{"num_key_value_heads": 9, "bias": "none", "decay_fraction": 1.0, "doc_mask": false}
MLP neurons of a small language model. Each row is named by its layer, matrix (gate and up: input weights) and neuron, and shows model dimensions 384-575. Each number is 500 + 25 x the weight over its row's rms, rounded and kept within 0 to 999. Numbers have three digits each. A neuron's up and down rows have the sign that makes its largest values positive.
Before each neuron's rows is what it responds to, as a language model described it from the Wikipedia text at the highest values.

Foreign-language title fragments. Word pieces inside non-English titles, names and institutions, mostly German, in citations, such as Sch(riften), Medizin-ische, Kunsthistoris-ches; weaker on their or its after At or During.
L7.gate2113:535511503490488546508495530527448508491482483455548495535536494526495482523485507536552506477543505534463490499486488537505517537491501503499476487545476495508489486480549515474477502492502475489423529527498496499515480461523523535504522509520528496498531543478467471516515508461511496509516535452508514516490516503537528503484505490489507508472495520507548470523517537454510494481502502475527483508513492479503539516480491538492501533481481512486541471530500497505427455482483478513523527492509468493506483518473533510463475519490438510496534501504475473478497460479534475467
L7.up2113:511515466520512459521502524501488562483479453529481506535506500474496508495432516567547510465529504466510488522475518518563515492487511498454482493487534502493441466497515480446533515495470516506518513511543499503485526500538511488495506489507529522515486522495495504517446476464487497515549467523486529491515514465506507481497469448511435504445512515488510511520500500448501522470497521497559534511496505516521484515523496482471481477521470497511492497518509524486513507526545500490483486467474523496485522488526454521471497472505463479504452514537509518511482491506520494508

Function words inside titles. Articles and prepositions in the middle of capitalized titles and names, such as "Music in the Air", "Queen of the Gypsies", "Band of Gold", "Democratic Republic of the Congo".
L7.gate2223:506499458494513482523483500524525504493465499491502533471486455489439501491519507483489510510484529497447474476494507513527512501530505492496490484485520505518521558455494513499508491532494517494476509509459510509448514533491530511479494523502536511503525522500482515501499530479460528468489506478506530505535495463539506475535508494463452474520429489522476489474492504529499513514527513524489466494536521531461488461492482482497560553526491556511474514474506494477497507485482511528513472571506446487471495500476519475516500473531472507514503516497503513495542446535516507536
L7.up2223:499461521469475504515514479470537475533499499482457493556522454529494503483494518473516501513524481508502451508467503526527485501488513444489542530470528520525528508478509483514483462466533482455501469527481475493514531468463523525462495465479497523481489542540495480452501456521485474499496455531522506505462467546483510440478501536516496473464503530519540496497486534510467464535507485490518479512535504514519531502501472530451524497462518522464503451493479497531517494518510493497469533484491491472500508515505536514502482498529491521482467472459520513554470481490490531501

Comma closing noun phrase. Commas fused to the end of a word, often a split proper name, closing a noun phrase before the main clause or apposition, as in Anderson, / Opaliński, / Attila,.
L4.gate1552:487507486480501466478511534512491524507536524519485507507485485436444466488556466531530454497515517493498497468461487488512531514485525492514491517508490492496484492503484481508492532510477548496516459505490478499480498470490497489470474523525495482541521507498511485537499504476497525517519495502472500516528476512475442471511492479518499490495523486472490453482468507518521510467472522473510525489501442497525534470481486498511464526520524518564504502512485495539491440491450525466503502558527517518469463502443535522511504540498524496540479543478496505499501517501452445468
L4.up1552:509484488502484500447510455513525511522524491486495473472521509484451491503509537477520456472477485499535504487505521479515508488456486516503481497515518511454511492524495475545519511521502504478511466479534523462497489462526470522461466504492487491457502450533506489525485488527523479498538492513488485555487467504524486465520492510509505506488499551460473475542492454499496506517532533538503501470458460447493524547482503500489527563471508544507514507526507500528531516520492536490497494460496500505508468460483514504505487527504470511471536495507498528544476487481457489526

Table cells and split verbs. Pipe separators and result letters (L) in sports and stats tables, plus mid-word verb stems before endings, such as cro-on-ed, appreci-ated, drown-ed.
L8.gate593:515437480469500485486466495504516468518465476427490476531461490510543532437563467488469507512496518525517496501505529510507496493495498465513539519474505453506522460509512557515497490485509489488463511558549478512500530517578535536498480438488497537475461507531487473479530496527474488503501472491566507446470509504442528487528520477500503514502504518541475500500487500500521569493506508493474485509508485556472491475502510522501484490519497481526502523510529511523500526521486528484495467504508490535527489551498496506482503476514532492497505494445478462498510512498522522516
L8.up593:502526466488528496494478493506441473492488518546514474518494437537449518516514511470510535457519479522513463512515509459470482530513523510490507490498506514506485522520514512484495500521518500454491507489544538536505493510506489484523483540528537483498474465492477518514484519494504485497500501500510524475519488477491515545486455470497502542505504479535509519496504546513494489504504493532525498508527542457522476457483493506499502544502456464471512476515467458522537504506535494538484492535513510528543485540495475524508480453499504510500481505500467508490476502470503518509

Structured list and table cells. Opening token of a new entry in infoboxes and tables, such as the "-" starting a field line (Operator, Awards) or a cell's first number.
L8.gate533:515503472475507541524522515478491532472529534460509546536510509461518497480485477501515542509510479547518529505519506421469490526505511549496490514490544510474485490513501472487494468541485499506516520479467512515505517536489539510536507482515510504492509563518534506503480511533481509519536488512525495493505479549508484465496482429476499526483532543509497489495476504495465540545468491431549481517467477502513514525490511525475466541459499511514509515521513516509518468496536517503509515509492514456490476509505469482499494473466498447494527457497498485485543512532484542532
L8.up533:482503484498552458487512510497500425508482460500540505448499476504486493494464509476536495487482522507475489486519529473491489491463467503548459494497501498486544451494499491468498527486507484505538529524499458496527563466522522518523469512501545509508465491509477471471519490510481518472542508505480488450480488462507550465478501480528492510481526463533439500484514504522508501495511528553493485490538482479501487519498473481488483482437512515519502495500516534504443496512456478463526506486497525520510515541523523456442509479534504518475551483475497531515513483480508524496

Inside multiword titles and names. Tokens in the middle of multiword proper titles or names such as songs, shows, films and businesses, e.g. Music in the Air, Gray's Inn, Deepest Blue.
L8.gate1626:487500502495478485498512518562547481531499533475509498536485523505472513524505497489521522550502496523539549533515493500565524467553498489483480471508517477459541503490450499493507508494505540506485474516492500524494519473436515521509498516504495502503466479491502509462488533518506479510482460487442503520499467469538460485568486532443492491458506527502555509496482486497478481498520470482533490486533513484454521485519484494508481515489477528496457512540550515477519490495489496546519496466507487481471529467498546521518528469496505491474467481483540478530477446480508495487
L8.up1626:560467469486525501502474512522531475532465502528463501549467440491519493506471487506538507522509486473516526497516516517521509479503509465462469509488522471519441513512484506531470504503516513499486500513471525495498500518446495495468489510477507485514513493498509523459536545497511459505531509478481469506481495509496521492491495516440493525529523475432517513517526515513518515523545522510502490511476525524518518462492531481490492529449486521496484495504513486521439466482488501473454495479512485500480514524502541521499523526550535487484543501526537443533489453470525475448

Subject-to-predicate boundary. Tokens ending a sentence's subject, usually a person's surname, just before its verb or appositive (Wood, | Hoz, | Galileo reported); also cells in tables such as track durations.
L8.gate624:506443491511480506540522532497495517494522486484557464520576473528470552437517503537511495506513506482457512511523511478482555471471528503486521488469581469465504529485495499501518493486487441450466514507496528486498511466529479533481492502449564553510477515449535484512489523467511532487511470481497515514523492502516486504503440478495468540477514475490497502484485494491502487485519523491487472516511495486512522471541498480517518493501512478565505457505495463492480479491515505477522451493503562470532524522484487540518481490519509505503487523483486557531521544511506473518
L8.up624:505493486528500507503530497485496466524510473533516523532438476507486535506514543506497492514517509522451507516547513465487516517504494547533467512491454474476543469497500513528498533485473498547520466506523500485557517487504513519496499500512528504492543499472498482524472514515488470500491512479520500459478520474497453520490475536507536538478511487524511530484543551490549495505495488466515514520511473504509540483478503511489465505480509458488493504503524521517500497481560491494495521473484509467494496522524464462541484451490536445468503485461484506469466439471499480459

Mid-word name fragments. Inner subword pieces of rare words, usually proper names, that are split across tokens, such as eb in Rynkeby, omp in Pompey, chw in Botchwey.
L8.gate1523:505570542521451471509536477500502465520495496516528512503476483531502498484520520499485534494506476535497476513465498514484497518513490454499504502529517459492431480513476556485513458475483465504523531523524468529514532518494500537492508492504508501459487482470515476495462502509512472487570498453525508460512494550490523467475500519518501497497508458464523521475512506466472492517499539495541518497519486543513500478485502494480477489519475532518497521536494519543482491509489506480476504544499513508532524509493496530496500502487491467520502455526491514429510518500487520516
L8.up1523:514587530525503498474526473504518532428526480517458511509475487538522468500494522518497517527501505488519469488505474506527556509533475530529508506499520510527497540503473532536534485481478456495494510537505495511549561525549530530516536515526491522528506466526525498540512518501473427520498505443531518478517511527531487534482498453504491499515535484514498483502523550476443482486509498456522507481474460458497467503456517484481449516482496550506534512508497459480536501495493518514463496539520535494512476519505511466528524483532495516480508503505478526467534447510511553492

Part-of and role tokens. The word part in part of, took part and the northern part, plus role and relation links such as as and colon in cast lists, counterpart, among.
L4.gate1106:503482494476485485485506501509496497509528548461520427511532504538505493469492486483490506466468506490522452534540493543506504517500502463548515488497526445487533484519488569512495526474505474510483454446469467513455505484541476477499458551479460495503523491489472474551464508513535492499503475519511477515447524535500467467542533488526536495497475477487493497496544564495504520492471506546496510527487489493483511489526539525526506529496519474516482508490500490539510477522549506524481524522510468456478517464507509471484541474512446561508524492502443521471517485475505507495
L4.up1106:472465511526537469505548502492525508529519492490536494504504501506522460476506497508436538520493522487508502489484527534498505504547532497489495463518468458560514485507477506495517485480523489531532452495527498520449492493532475509520494477514492537536482512471516529488498521432491505520451509512477496529520483461514473479530504525504482485455531508503517521513483535496512513492470473478507470497447536527539536480520498527494497511474485477484528474479502472468488450528497525510477493498491498479519487517540532492476492529524510472497511545485517460487478478562544537503

Proper-name initial pieces. Opening one-letter or short word-pieces of multi-token proper names, mostly player surnames and club or place names in football tables and match reports, such as F(ouzair), G(ato), East F(ife).
L8.gate2277:528503441514498542509497537476511487471465492461435504452439497505494487497496519485486538512503458512484549458492479535458498471496550500514446548511501450514528515464488559477524498502486504524501484482501463463531531507491531498504514492474497495477543523502538523457470507479511468516479479512524514522530480481440490527517493491445485507502456490517476521497477483482454518517498503532446511499525509514463512524514474489457426497519512520486486539457456490513482498546541501484479487502474506502554518544509495466501531486451535532538459495502491500496473512486518513512
L8.up2277:503482528434483481502498508490513513518524453463483505459440464504469483512561508520482504509460483541487543446492474527511501480527541491480452479496540462486526508473542522479539531528537476531491520466495502495533549522542509487478563499486475518496527490486516518480487499487564531497486505549495475508530471451450501532473488474447517511484500500521498514508466512516469534536518520532475501481511493544440497483532486498500489512494491524470505521482512480518491546516514508512527486476532499474532496543488523484516484483429530548535507469523506531485461522489483500491

Table cells and digits. Pipe separators in the middle of numeric table rows (sports stats, election results), plus inner digits of coordinates and unit conversions, e.g. 19,757 ft, 3.3614°W.
L4.gate677:475525518501504506515526516458512506485476514451524495484491475478478549460481522516490525468517490558463524499512530480489478471461521492456505488509487506435508450490510493475509469523473519485512483517537488493499525500497450542505547433513493523487507532516518512483474532503500455469512490474533493509513522465504512512502488496527507511522500506528517454508474508517460558546483488512465490511470480499512500495500494506505488470542473494544489509535522547508473503464540511493495524468506479544510485547493481478471501510490499494506505529484500469497462477465427523489
L4.up677:522474490536528478534473506485529482521481506467453511495472447467491508464481526527485508494483494487487518506493545511523466514503501522506516462460514503542550457493495479533458470509464500513499492470508476571498476526458485565515501450548549475486465497552514445491478559502507490509506457485545531516499533490488520496478531489493512518454508480531501540509480558512528499498503451509469481511506492503511497496486489509501499473478461526507502520494440480529508492470489480468535521486531510513484465506506521537505493480466495540512516490530487493478526487530470526476

Mid-name word pieces. Fires on early or middle subword pieces of rare proper names, mostly surnames, brands and places, often in tables or lists, e.g. ZA-K-SA, Cre-ighton, Pet-rop-avl.
L7.gate1819:551467501552531516480503486521475527490504565519486515536458494501503481511506481464502480507494493503512500524523479514502521533472535482516501493541552496528464496496544526504525478505512515507500536517489493545508500469512498473544493491474517494459506504504517516498507519501492521493532482520503467519522505550491500449508497504505453514497469532504490523496471502483485515485504536490483503463516494509460497481567521528508535528511486499459509488485498544511479515519481503501442504507466521554491487495523468503507552523507521491514525457513516493466525506556504477540
L7.up1819:504530439534525483468478506508504473552491505481531510507476492498471463505531485489494499451523510511500427501501477470500525511494506501476500475502515509543493490447510478453502547483517492496496505490514490532500463540522491512507526499469481456503520464491502517480532504490505485492493496496507532516476507481496501504492537531506497530502526496507481521521517519542488501509519518458477500531514512484510471538532521522491472499494509476510483491513431506525479465511479466490529532460482575508530521525489491504521483513497473450534507483523548490479548490486501488487

List and table-row markers. Line-initial dash bullets in infobox-style key: value lists and pipe characters opening table rows, e.g. "- ChEMBL:", "| UniProt".
L4.gate1461:502552514530478486493480499549486503483510477516496499522513445510494540517489481495528518508526458529510536518511552502518489464490459502471494512510492510499540506480511478520518506512512521485493498502448448487540523515510485459549428478536499486509511524486516489501496547494502492500494476477529500494516510510532512464485530507500511490502501460494520508464501484495519500512502516524524492517517498504497490551498499528513435533501475500515480539472500467503529486472518510477501514517455475522528526497527479501511442513488490463521517474467522514510510540527480519477
L4.up1461:484466520512491472500523522499499490535519493527508518470466535440506471475483444505509451503489496506503459559545516514481524516476506517496454532477450447501470500515474491515500536488517447480494505563513481526520478473489496477539511522533561547519472509511512548548500507522509477474500480504524504517542480428508490488461509455480497500552505525543476459515516484483464512497546503511509521478495501528501488417470472504471458474504468503483503529514533518478539508486527517513507511475526516463505498557490518504508442531502505485524512535515504526502497511498489509571

Interrupting punctuation after subject. Dashes, commas and similar breaks right after a noun phrase, before its clause finishes, such as "the alpine specimens —", "Squadrons,", "that —".
L7.gate1087:486449503486488465477527483485471509491551498454528517513494499516477482486531514510485453506447526501501496508508495466479509483510490526494470463506495530479481501488501494483529455512491530462497484511511492521469502501501482497441475531484509480493498467490514519560503462525499507529505554492468499476480478511496477471481477479482506481489512527522461532466482507526505463471560508523523482479499525503464501474528472538517461521542498481483515476520547448541488466470471487533489465526479524496469465514495487509513520513498479479492513516495529528520503478517509482495
L7.up1087:488502507513541497495540479531466532486525495481507480451531494455526501488533516531515500522492500513476516502507512451478513472497525515502524523511472476465487489511529495496515487521512490533504473460542488519508512451506516490507461473508481500464467478508511491528492482505540492522519496478437496494499501575497456479480472502511479484530485499473522477506469477499583506546506517513542512479476499476472521450505474502492475509516537513483514511509545490504507546469501553568534450502473542515482472470496466491495540495488508508449521476499537514511528514466486520499

Loss marker in results tables. Mainly the L (loss) cell after a pipe in sports schedule tables, like "| L 0–42"; also pipes before positions in squad lists, and time/circumstance words like after, at, during.
L7.gate618:470485482476467504524516507505564499555507497490501524484511513470526548541496538489494515521469504499527500519473504514497497482476545522510533482516468493507524530540531531485487512472501494491491480507483477502480474483485478510553513516535457511487491537483468475521533488513488528530547463495504520461501476487433561515525497490514517500457475536482481460520540514483510508438540468442483512523474497508451533513502511508485504466481495476515520508485516484543545457525487516520517511532514508509525516527497504490530484467499479481510493483473448518518513512532474555527
L7.up618:519471448492527487488518458561525530519459510473498495519479521521525477470516524477488505511534497506513475527504546489460466480481519514518497489493495487517471512514465500505512484499492501493485473498504477523477518506518510501494483464469476504485531499453520513515521507473471478498503508477503493460521495508556530490488505479524486498546486481490463491488562475519530544494535484490526511561516516489465488505491458497498521466487497515517499488490522463478503524529490575511525471530509533468470505508473498474525514505444520516515470543503525524443560516527503511514

Word-initial F token. Fires on a split-off initial "F" or "f" that begins a longer word or name, such as f|iasco, F|oucault, F|ouzair, F|.S.U. Weaker hits land on scattered whole words like national, right, king and day.
L4.gate1969:482533548484464511526471531455479511477468491506517455503498476499493512486485463538529524500461484492492524492499502501523503534536518508545449484498493515531484483516508517497500481472486529562520532500492447576532495520558486452492508496471488517494481482474524478499488467517497479523548517500505496553462532507499483501498498432468494565527492498495480531470489523521502492487546534493499524493485417517461520491472508526536467487536521517482497503481520515536516524492510526503489495487486500486478469552476433495484513496503512539445502475476488507520503469480502481510
L4.up1969:515559526478464499516472512471502545517504507514492489478471477508487546447487468518542500479464484515503577506480492487523500486550530478549482524544455523562495474504447533522519495502528530519524507496502478511533496492579452508530502507480481500510474477498481523513466484540534497508515522489532484543448513495495509491539525482522522525469498529512489481509487534526516503488499512511494535490487478503478517468490498514479508538534526509478490500471509489485523528471527512514508486507478502542522482567505505511474500480481525545484547489493544524510494506528503481512

Word pieces and linking words. Mid-word pieces, often after a hyphen (-proposed, -backed, sup·remacy, hal·oc·arbons), and linking words before a phrase (part of, along with, bounded by).
L8.gate572:493478510516471484512508472495517436508520502480534547503469495470512514484508477485474500506499538524488489559501481506511486536488503483523459499497521496483485509511494501468488477446476441565520526509545504498498520574514503522498525531465479500485501491526504471513515478537480490489463458529497484488524512508468489483506509509501525474502453541490510472478515486520486506522479477534522532525482469454499494472493534524540530530586509506454511506547485458519466498504472505545445511465470498484537521513542498458496503509496465473494504528488503508489456505514452519477
L8.up572:510470495495505519509487524499514467517510473551477508506534560489546495483512463504444519483505505522559494497480497502516516555498537534444470473506502487479517530516492503525499496514494473486527526528530492490493524499509477494510479505472503497494482463486534504491488464525549490486494464531465529486485513491504516483482493570473534472489519548508449507531451524508511446485482489488519526495485446482513484477495543508515529501510503482500456494478493529522505523468468559463506486447530470513490531507487487487449496530528493473469537505485503523467528473495491486477

Institution and place names. Tokens inside or just before names of schools, museums, publishers and places, especially after "at", "studied at" or "Education:", such as the Albany Academy, Kunsthistorisches, Shoreham.
L8.gate56:509490503494511540488534473472480531521524540500505482517500519485462521518494537509487517547491502443524502537481478501507529501507519529502473502473542480476519517546510489464489478495520505519515489499549513526511529528458495494513503514475514500518491484522527459487524508472483487450520503470451487477523529498469456497509478489483494471434494550504490525512465513478513511560548520507508521494473506483485486497493505484450533481494427498518493547519502509530511486502533520496499515478514503481542489491518519482496513500495551492476542510493540523501503509489512441542
L8.up56:523468534482490486527478491519457517510526497466518520502483548499512523488503508501469509498495488491514495507503512553509546515488480509486525508495525476467516500486446505531489504460514544524468500516505470492558487501454505520474478489462536473512538495518550506506503526522497448481520502553492506480451512520420522520482514528534490503471513519438522489529520488506439528522524513476427489514518479480540479510499452533477501506472509549494505486501529502517481532510472529498512512507512487505488496472470476482540467459520490470491500521483525508513507499490521531516

Venue-to-place transition. Fires on the token that closes a named venue or institution and leads into its location: commas, "in", semicolons, as in "Towson University in", "Kensington High Street,", "Memorial Stadium;".
L4.gate1922:489524493555497516526459543426507445515498481495520483493486505537532517544493517502512505452488471495486455524494472512497501471477528514540464525509509540479531499523494471515475473501507496491507480517447471488478507475502532519509510527542527490510535465521500544522513516427463465499499486512544509505505502523454547523517506538505491528499500445514529510479520512515463489511513496512497526489519456494501500490480514485510516476507464468508515505501507449467481535475549475544507519506510524507477517509472494493470516474525493493487509455518515487494520528532462487510
L4.up1922:515525525507527514540472517547561515476452530451451525522496492530511486478479492541492461469516482464538461473474495517500541502498458471533506490527447524502509539541549500532504531504493501517447410471517496506507542506494506473484485455460484541478509473507480493474541491498523427533522479489482542458508506466464524476472476488516494525488470504492519475478495521505499521464502504495468481534496488518514497466498507506470476468527487502520496489492488495462504484498507512500478496473491505491469507464483529471466463497493488500552495469521503501526501508498524501499

Final word of titles and names. Last word (often a common noun) of multiword proper names and work titles, as in Killer Shrews, White House, Golden State.
L4.gate1531:480553495498477515527498541502511518550483524497479489530513515493500442488507476507498542507465512478521479547480505457520522482535508465495503502515466494486524531500474482466509496499471554481512504499510515523484488479541523512500491537494558475491522482516510492470494572506475519505494534489479513505470546448522482428518422510520488489467509540532514504500528524496500476526519489452486498540510549462515502470539475496491461509485497520497494479504517516500524519530488495516515498477521479497462506476479491487485503494444487470466537486512501475503505466487487464500
L4.up1531:497498480486537517503524511529514513520546492533485470501481490494491511489476516483521527511494505506498510458443497496484500491462513506510498485489458451444514490582515504470469471513510522524529501498477514495500490490506515538475447461472541500472484513515532517520475540528497501501530533519494486541507531533528510499480473529491490493450553460479488492476509508493522522503520487500506511475525523501537546458527521462515511492523479499520483517474499507477452469488498502487473458485560473477506470511521503470561508516500508497479507490544472464478484486499489518503

Leading numeral tokens. Small number tokens opening a number, mostly in pipe-delimited stat or sports table cells (| 26 |) or as day-of-month before a month (27 April).
L7.gate2034:505462509508500517547520456501500523533532501463485476482517552449554447489511488532491492487519492497514518488553486494495574482487474474488511521502523463489469521472492519499506518485500424487489532501489483510499476501489516507516485524515504469458499461482471518509465495529491509515493531473527493532554552477476483518513495494483476510498472499516505503487510513474495464496509482487480520549478481457483469509461521527439493494481502535453492519515485476535492492507479526488530492502495468487504493453483548480510458484480523503502554488502507450508486479493525515516
L7.up2034:504482475474530516535487524465504460534489524480502467508505535475572457523501478496481501520522557495468501518486471503542512510453482493522533510540481494463476533527525493482520456507515444495463491467456514505510510535511482467516504482488511444493442451495490482512465513503533505507521510479497496576530533502493484480510526490487502517476503485515501455494530493536518496481488499474455499535536510482564500541509522488484498510523455474466464510449499489505515459505523494485512508516535498502504487486512477495511512462514476498525514493496494473521494530437468534545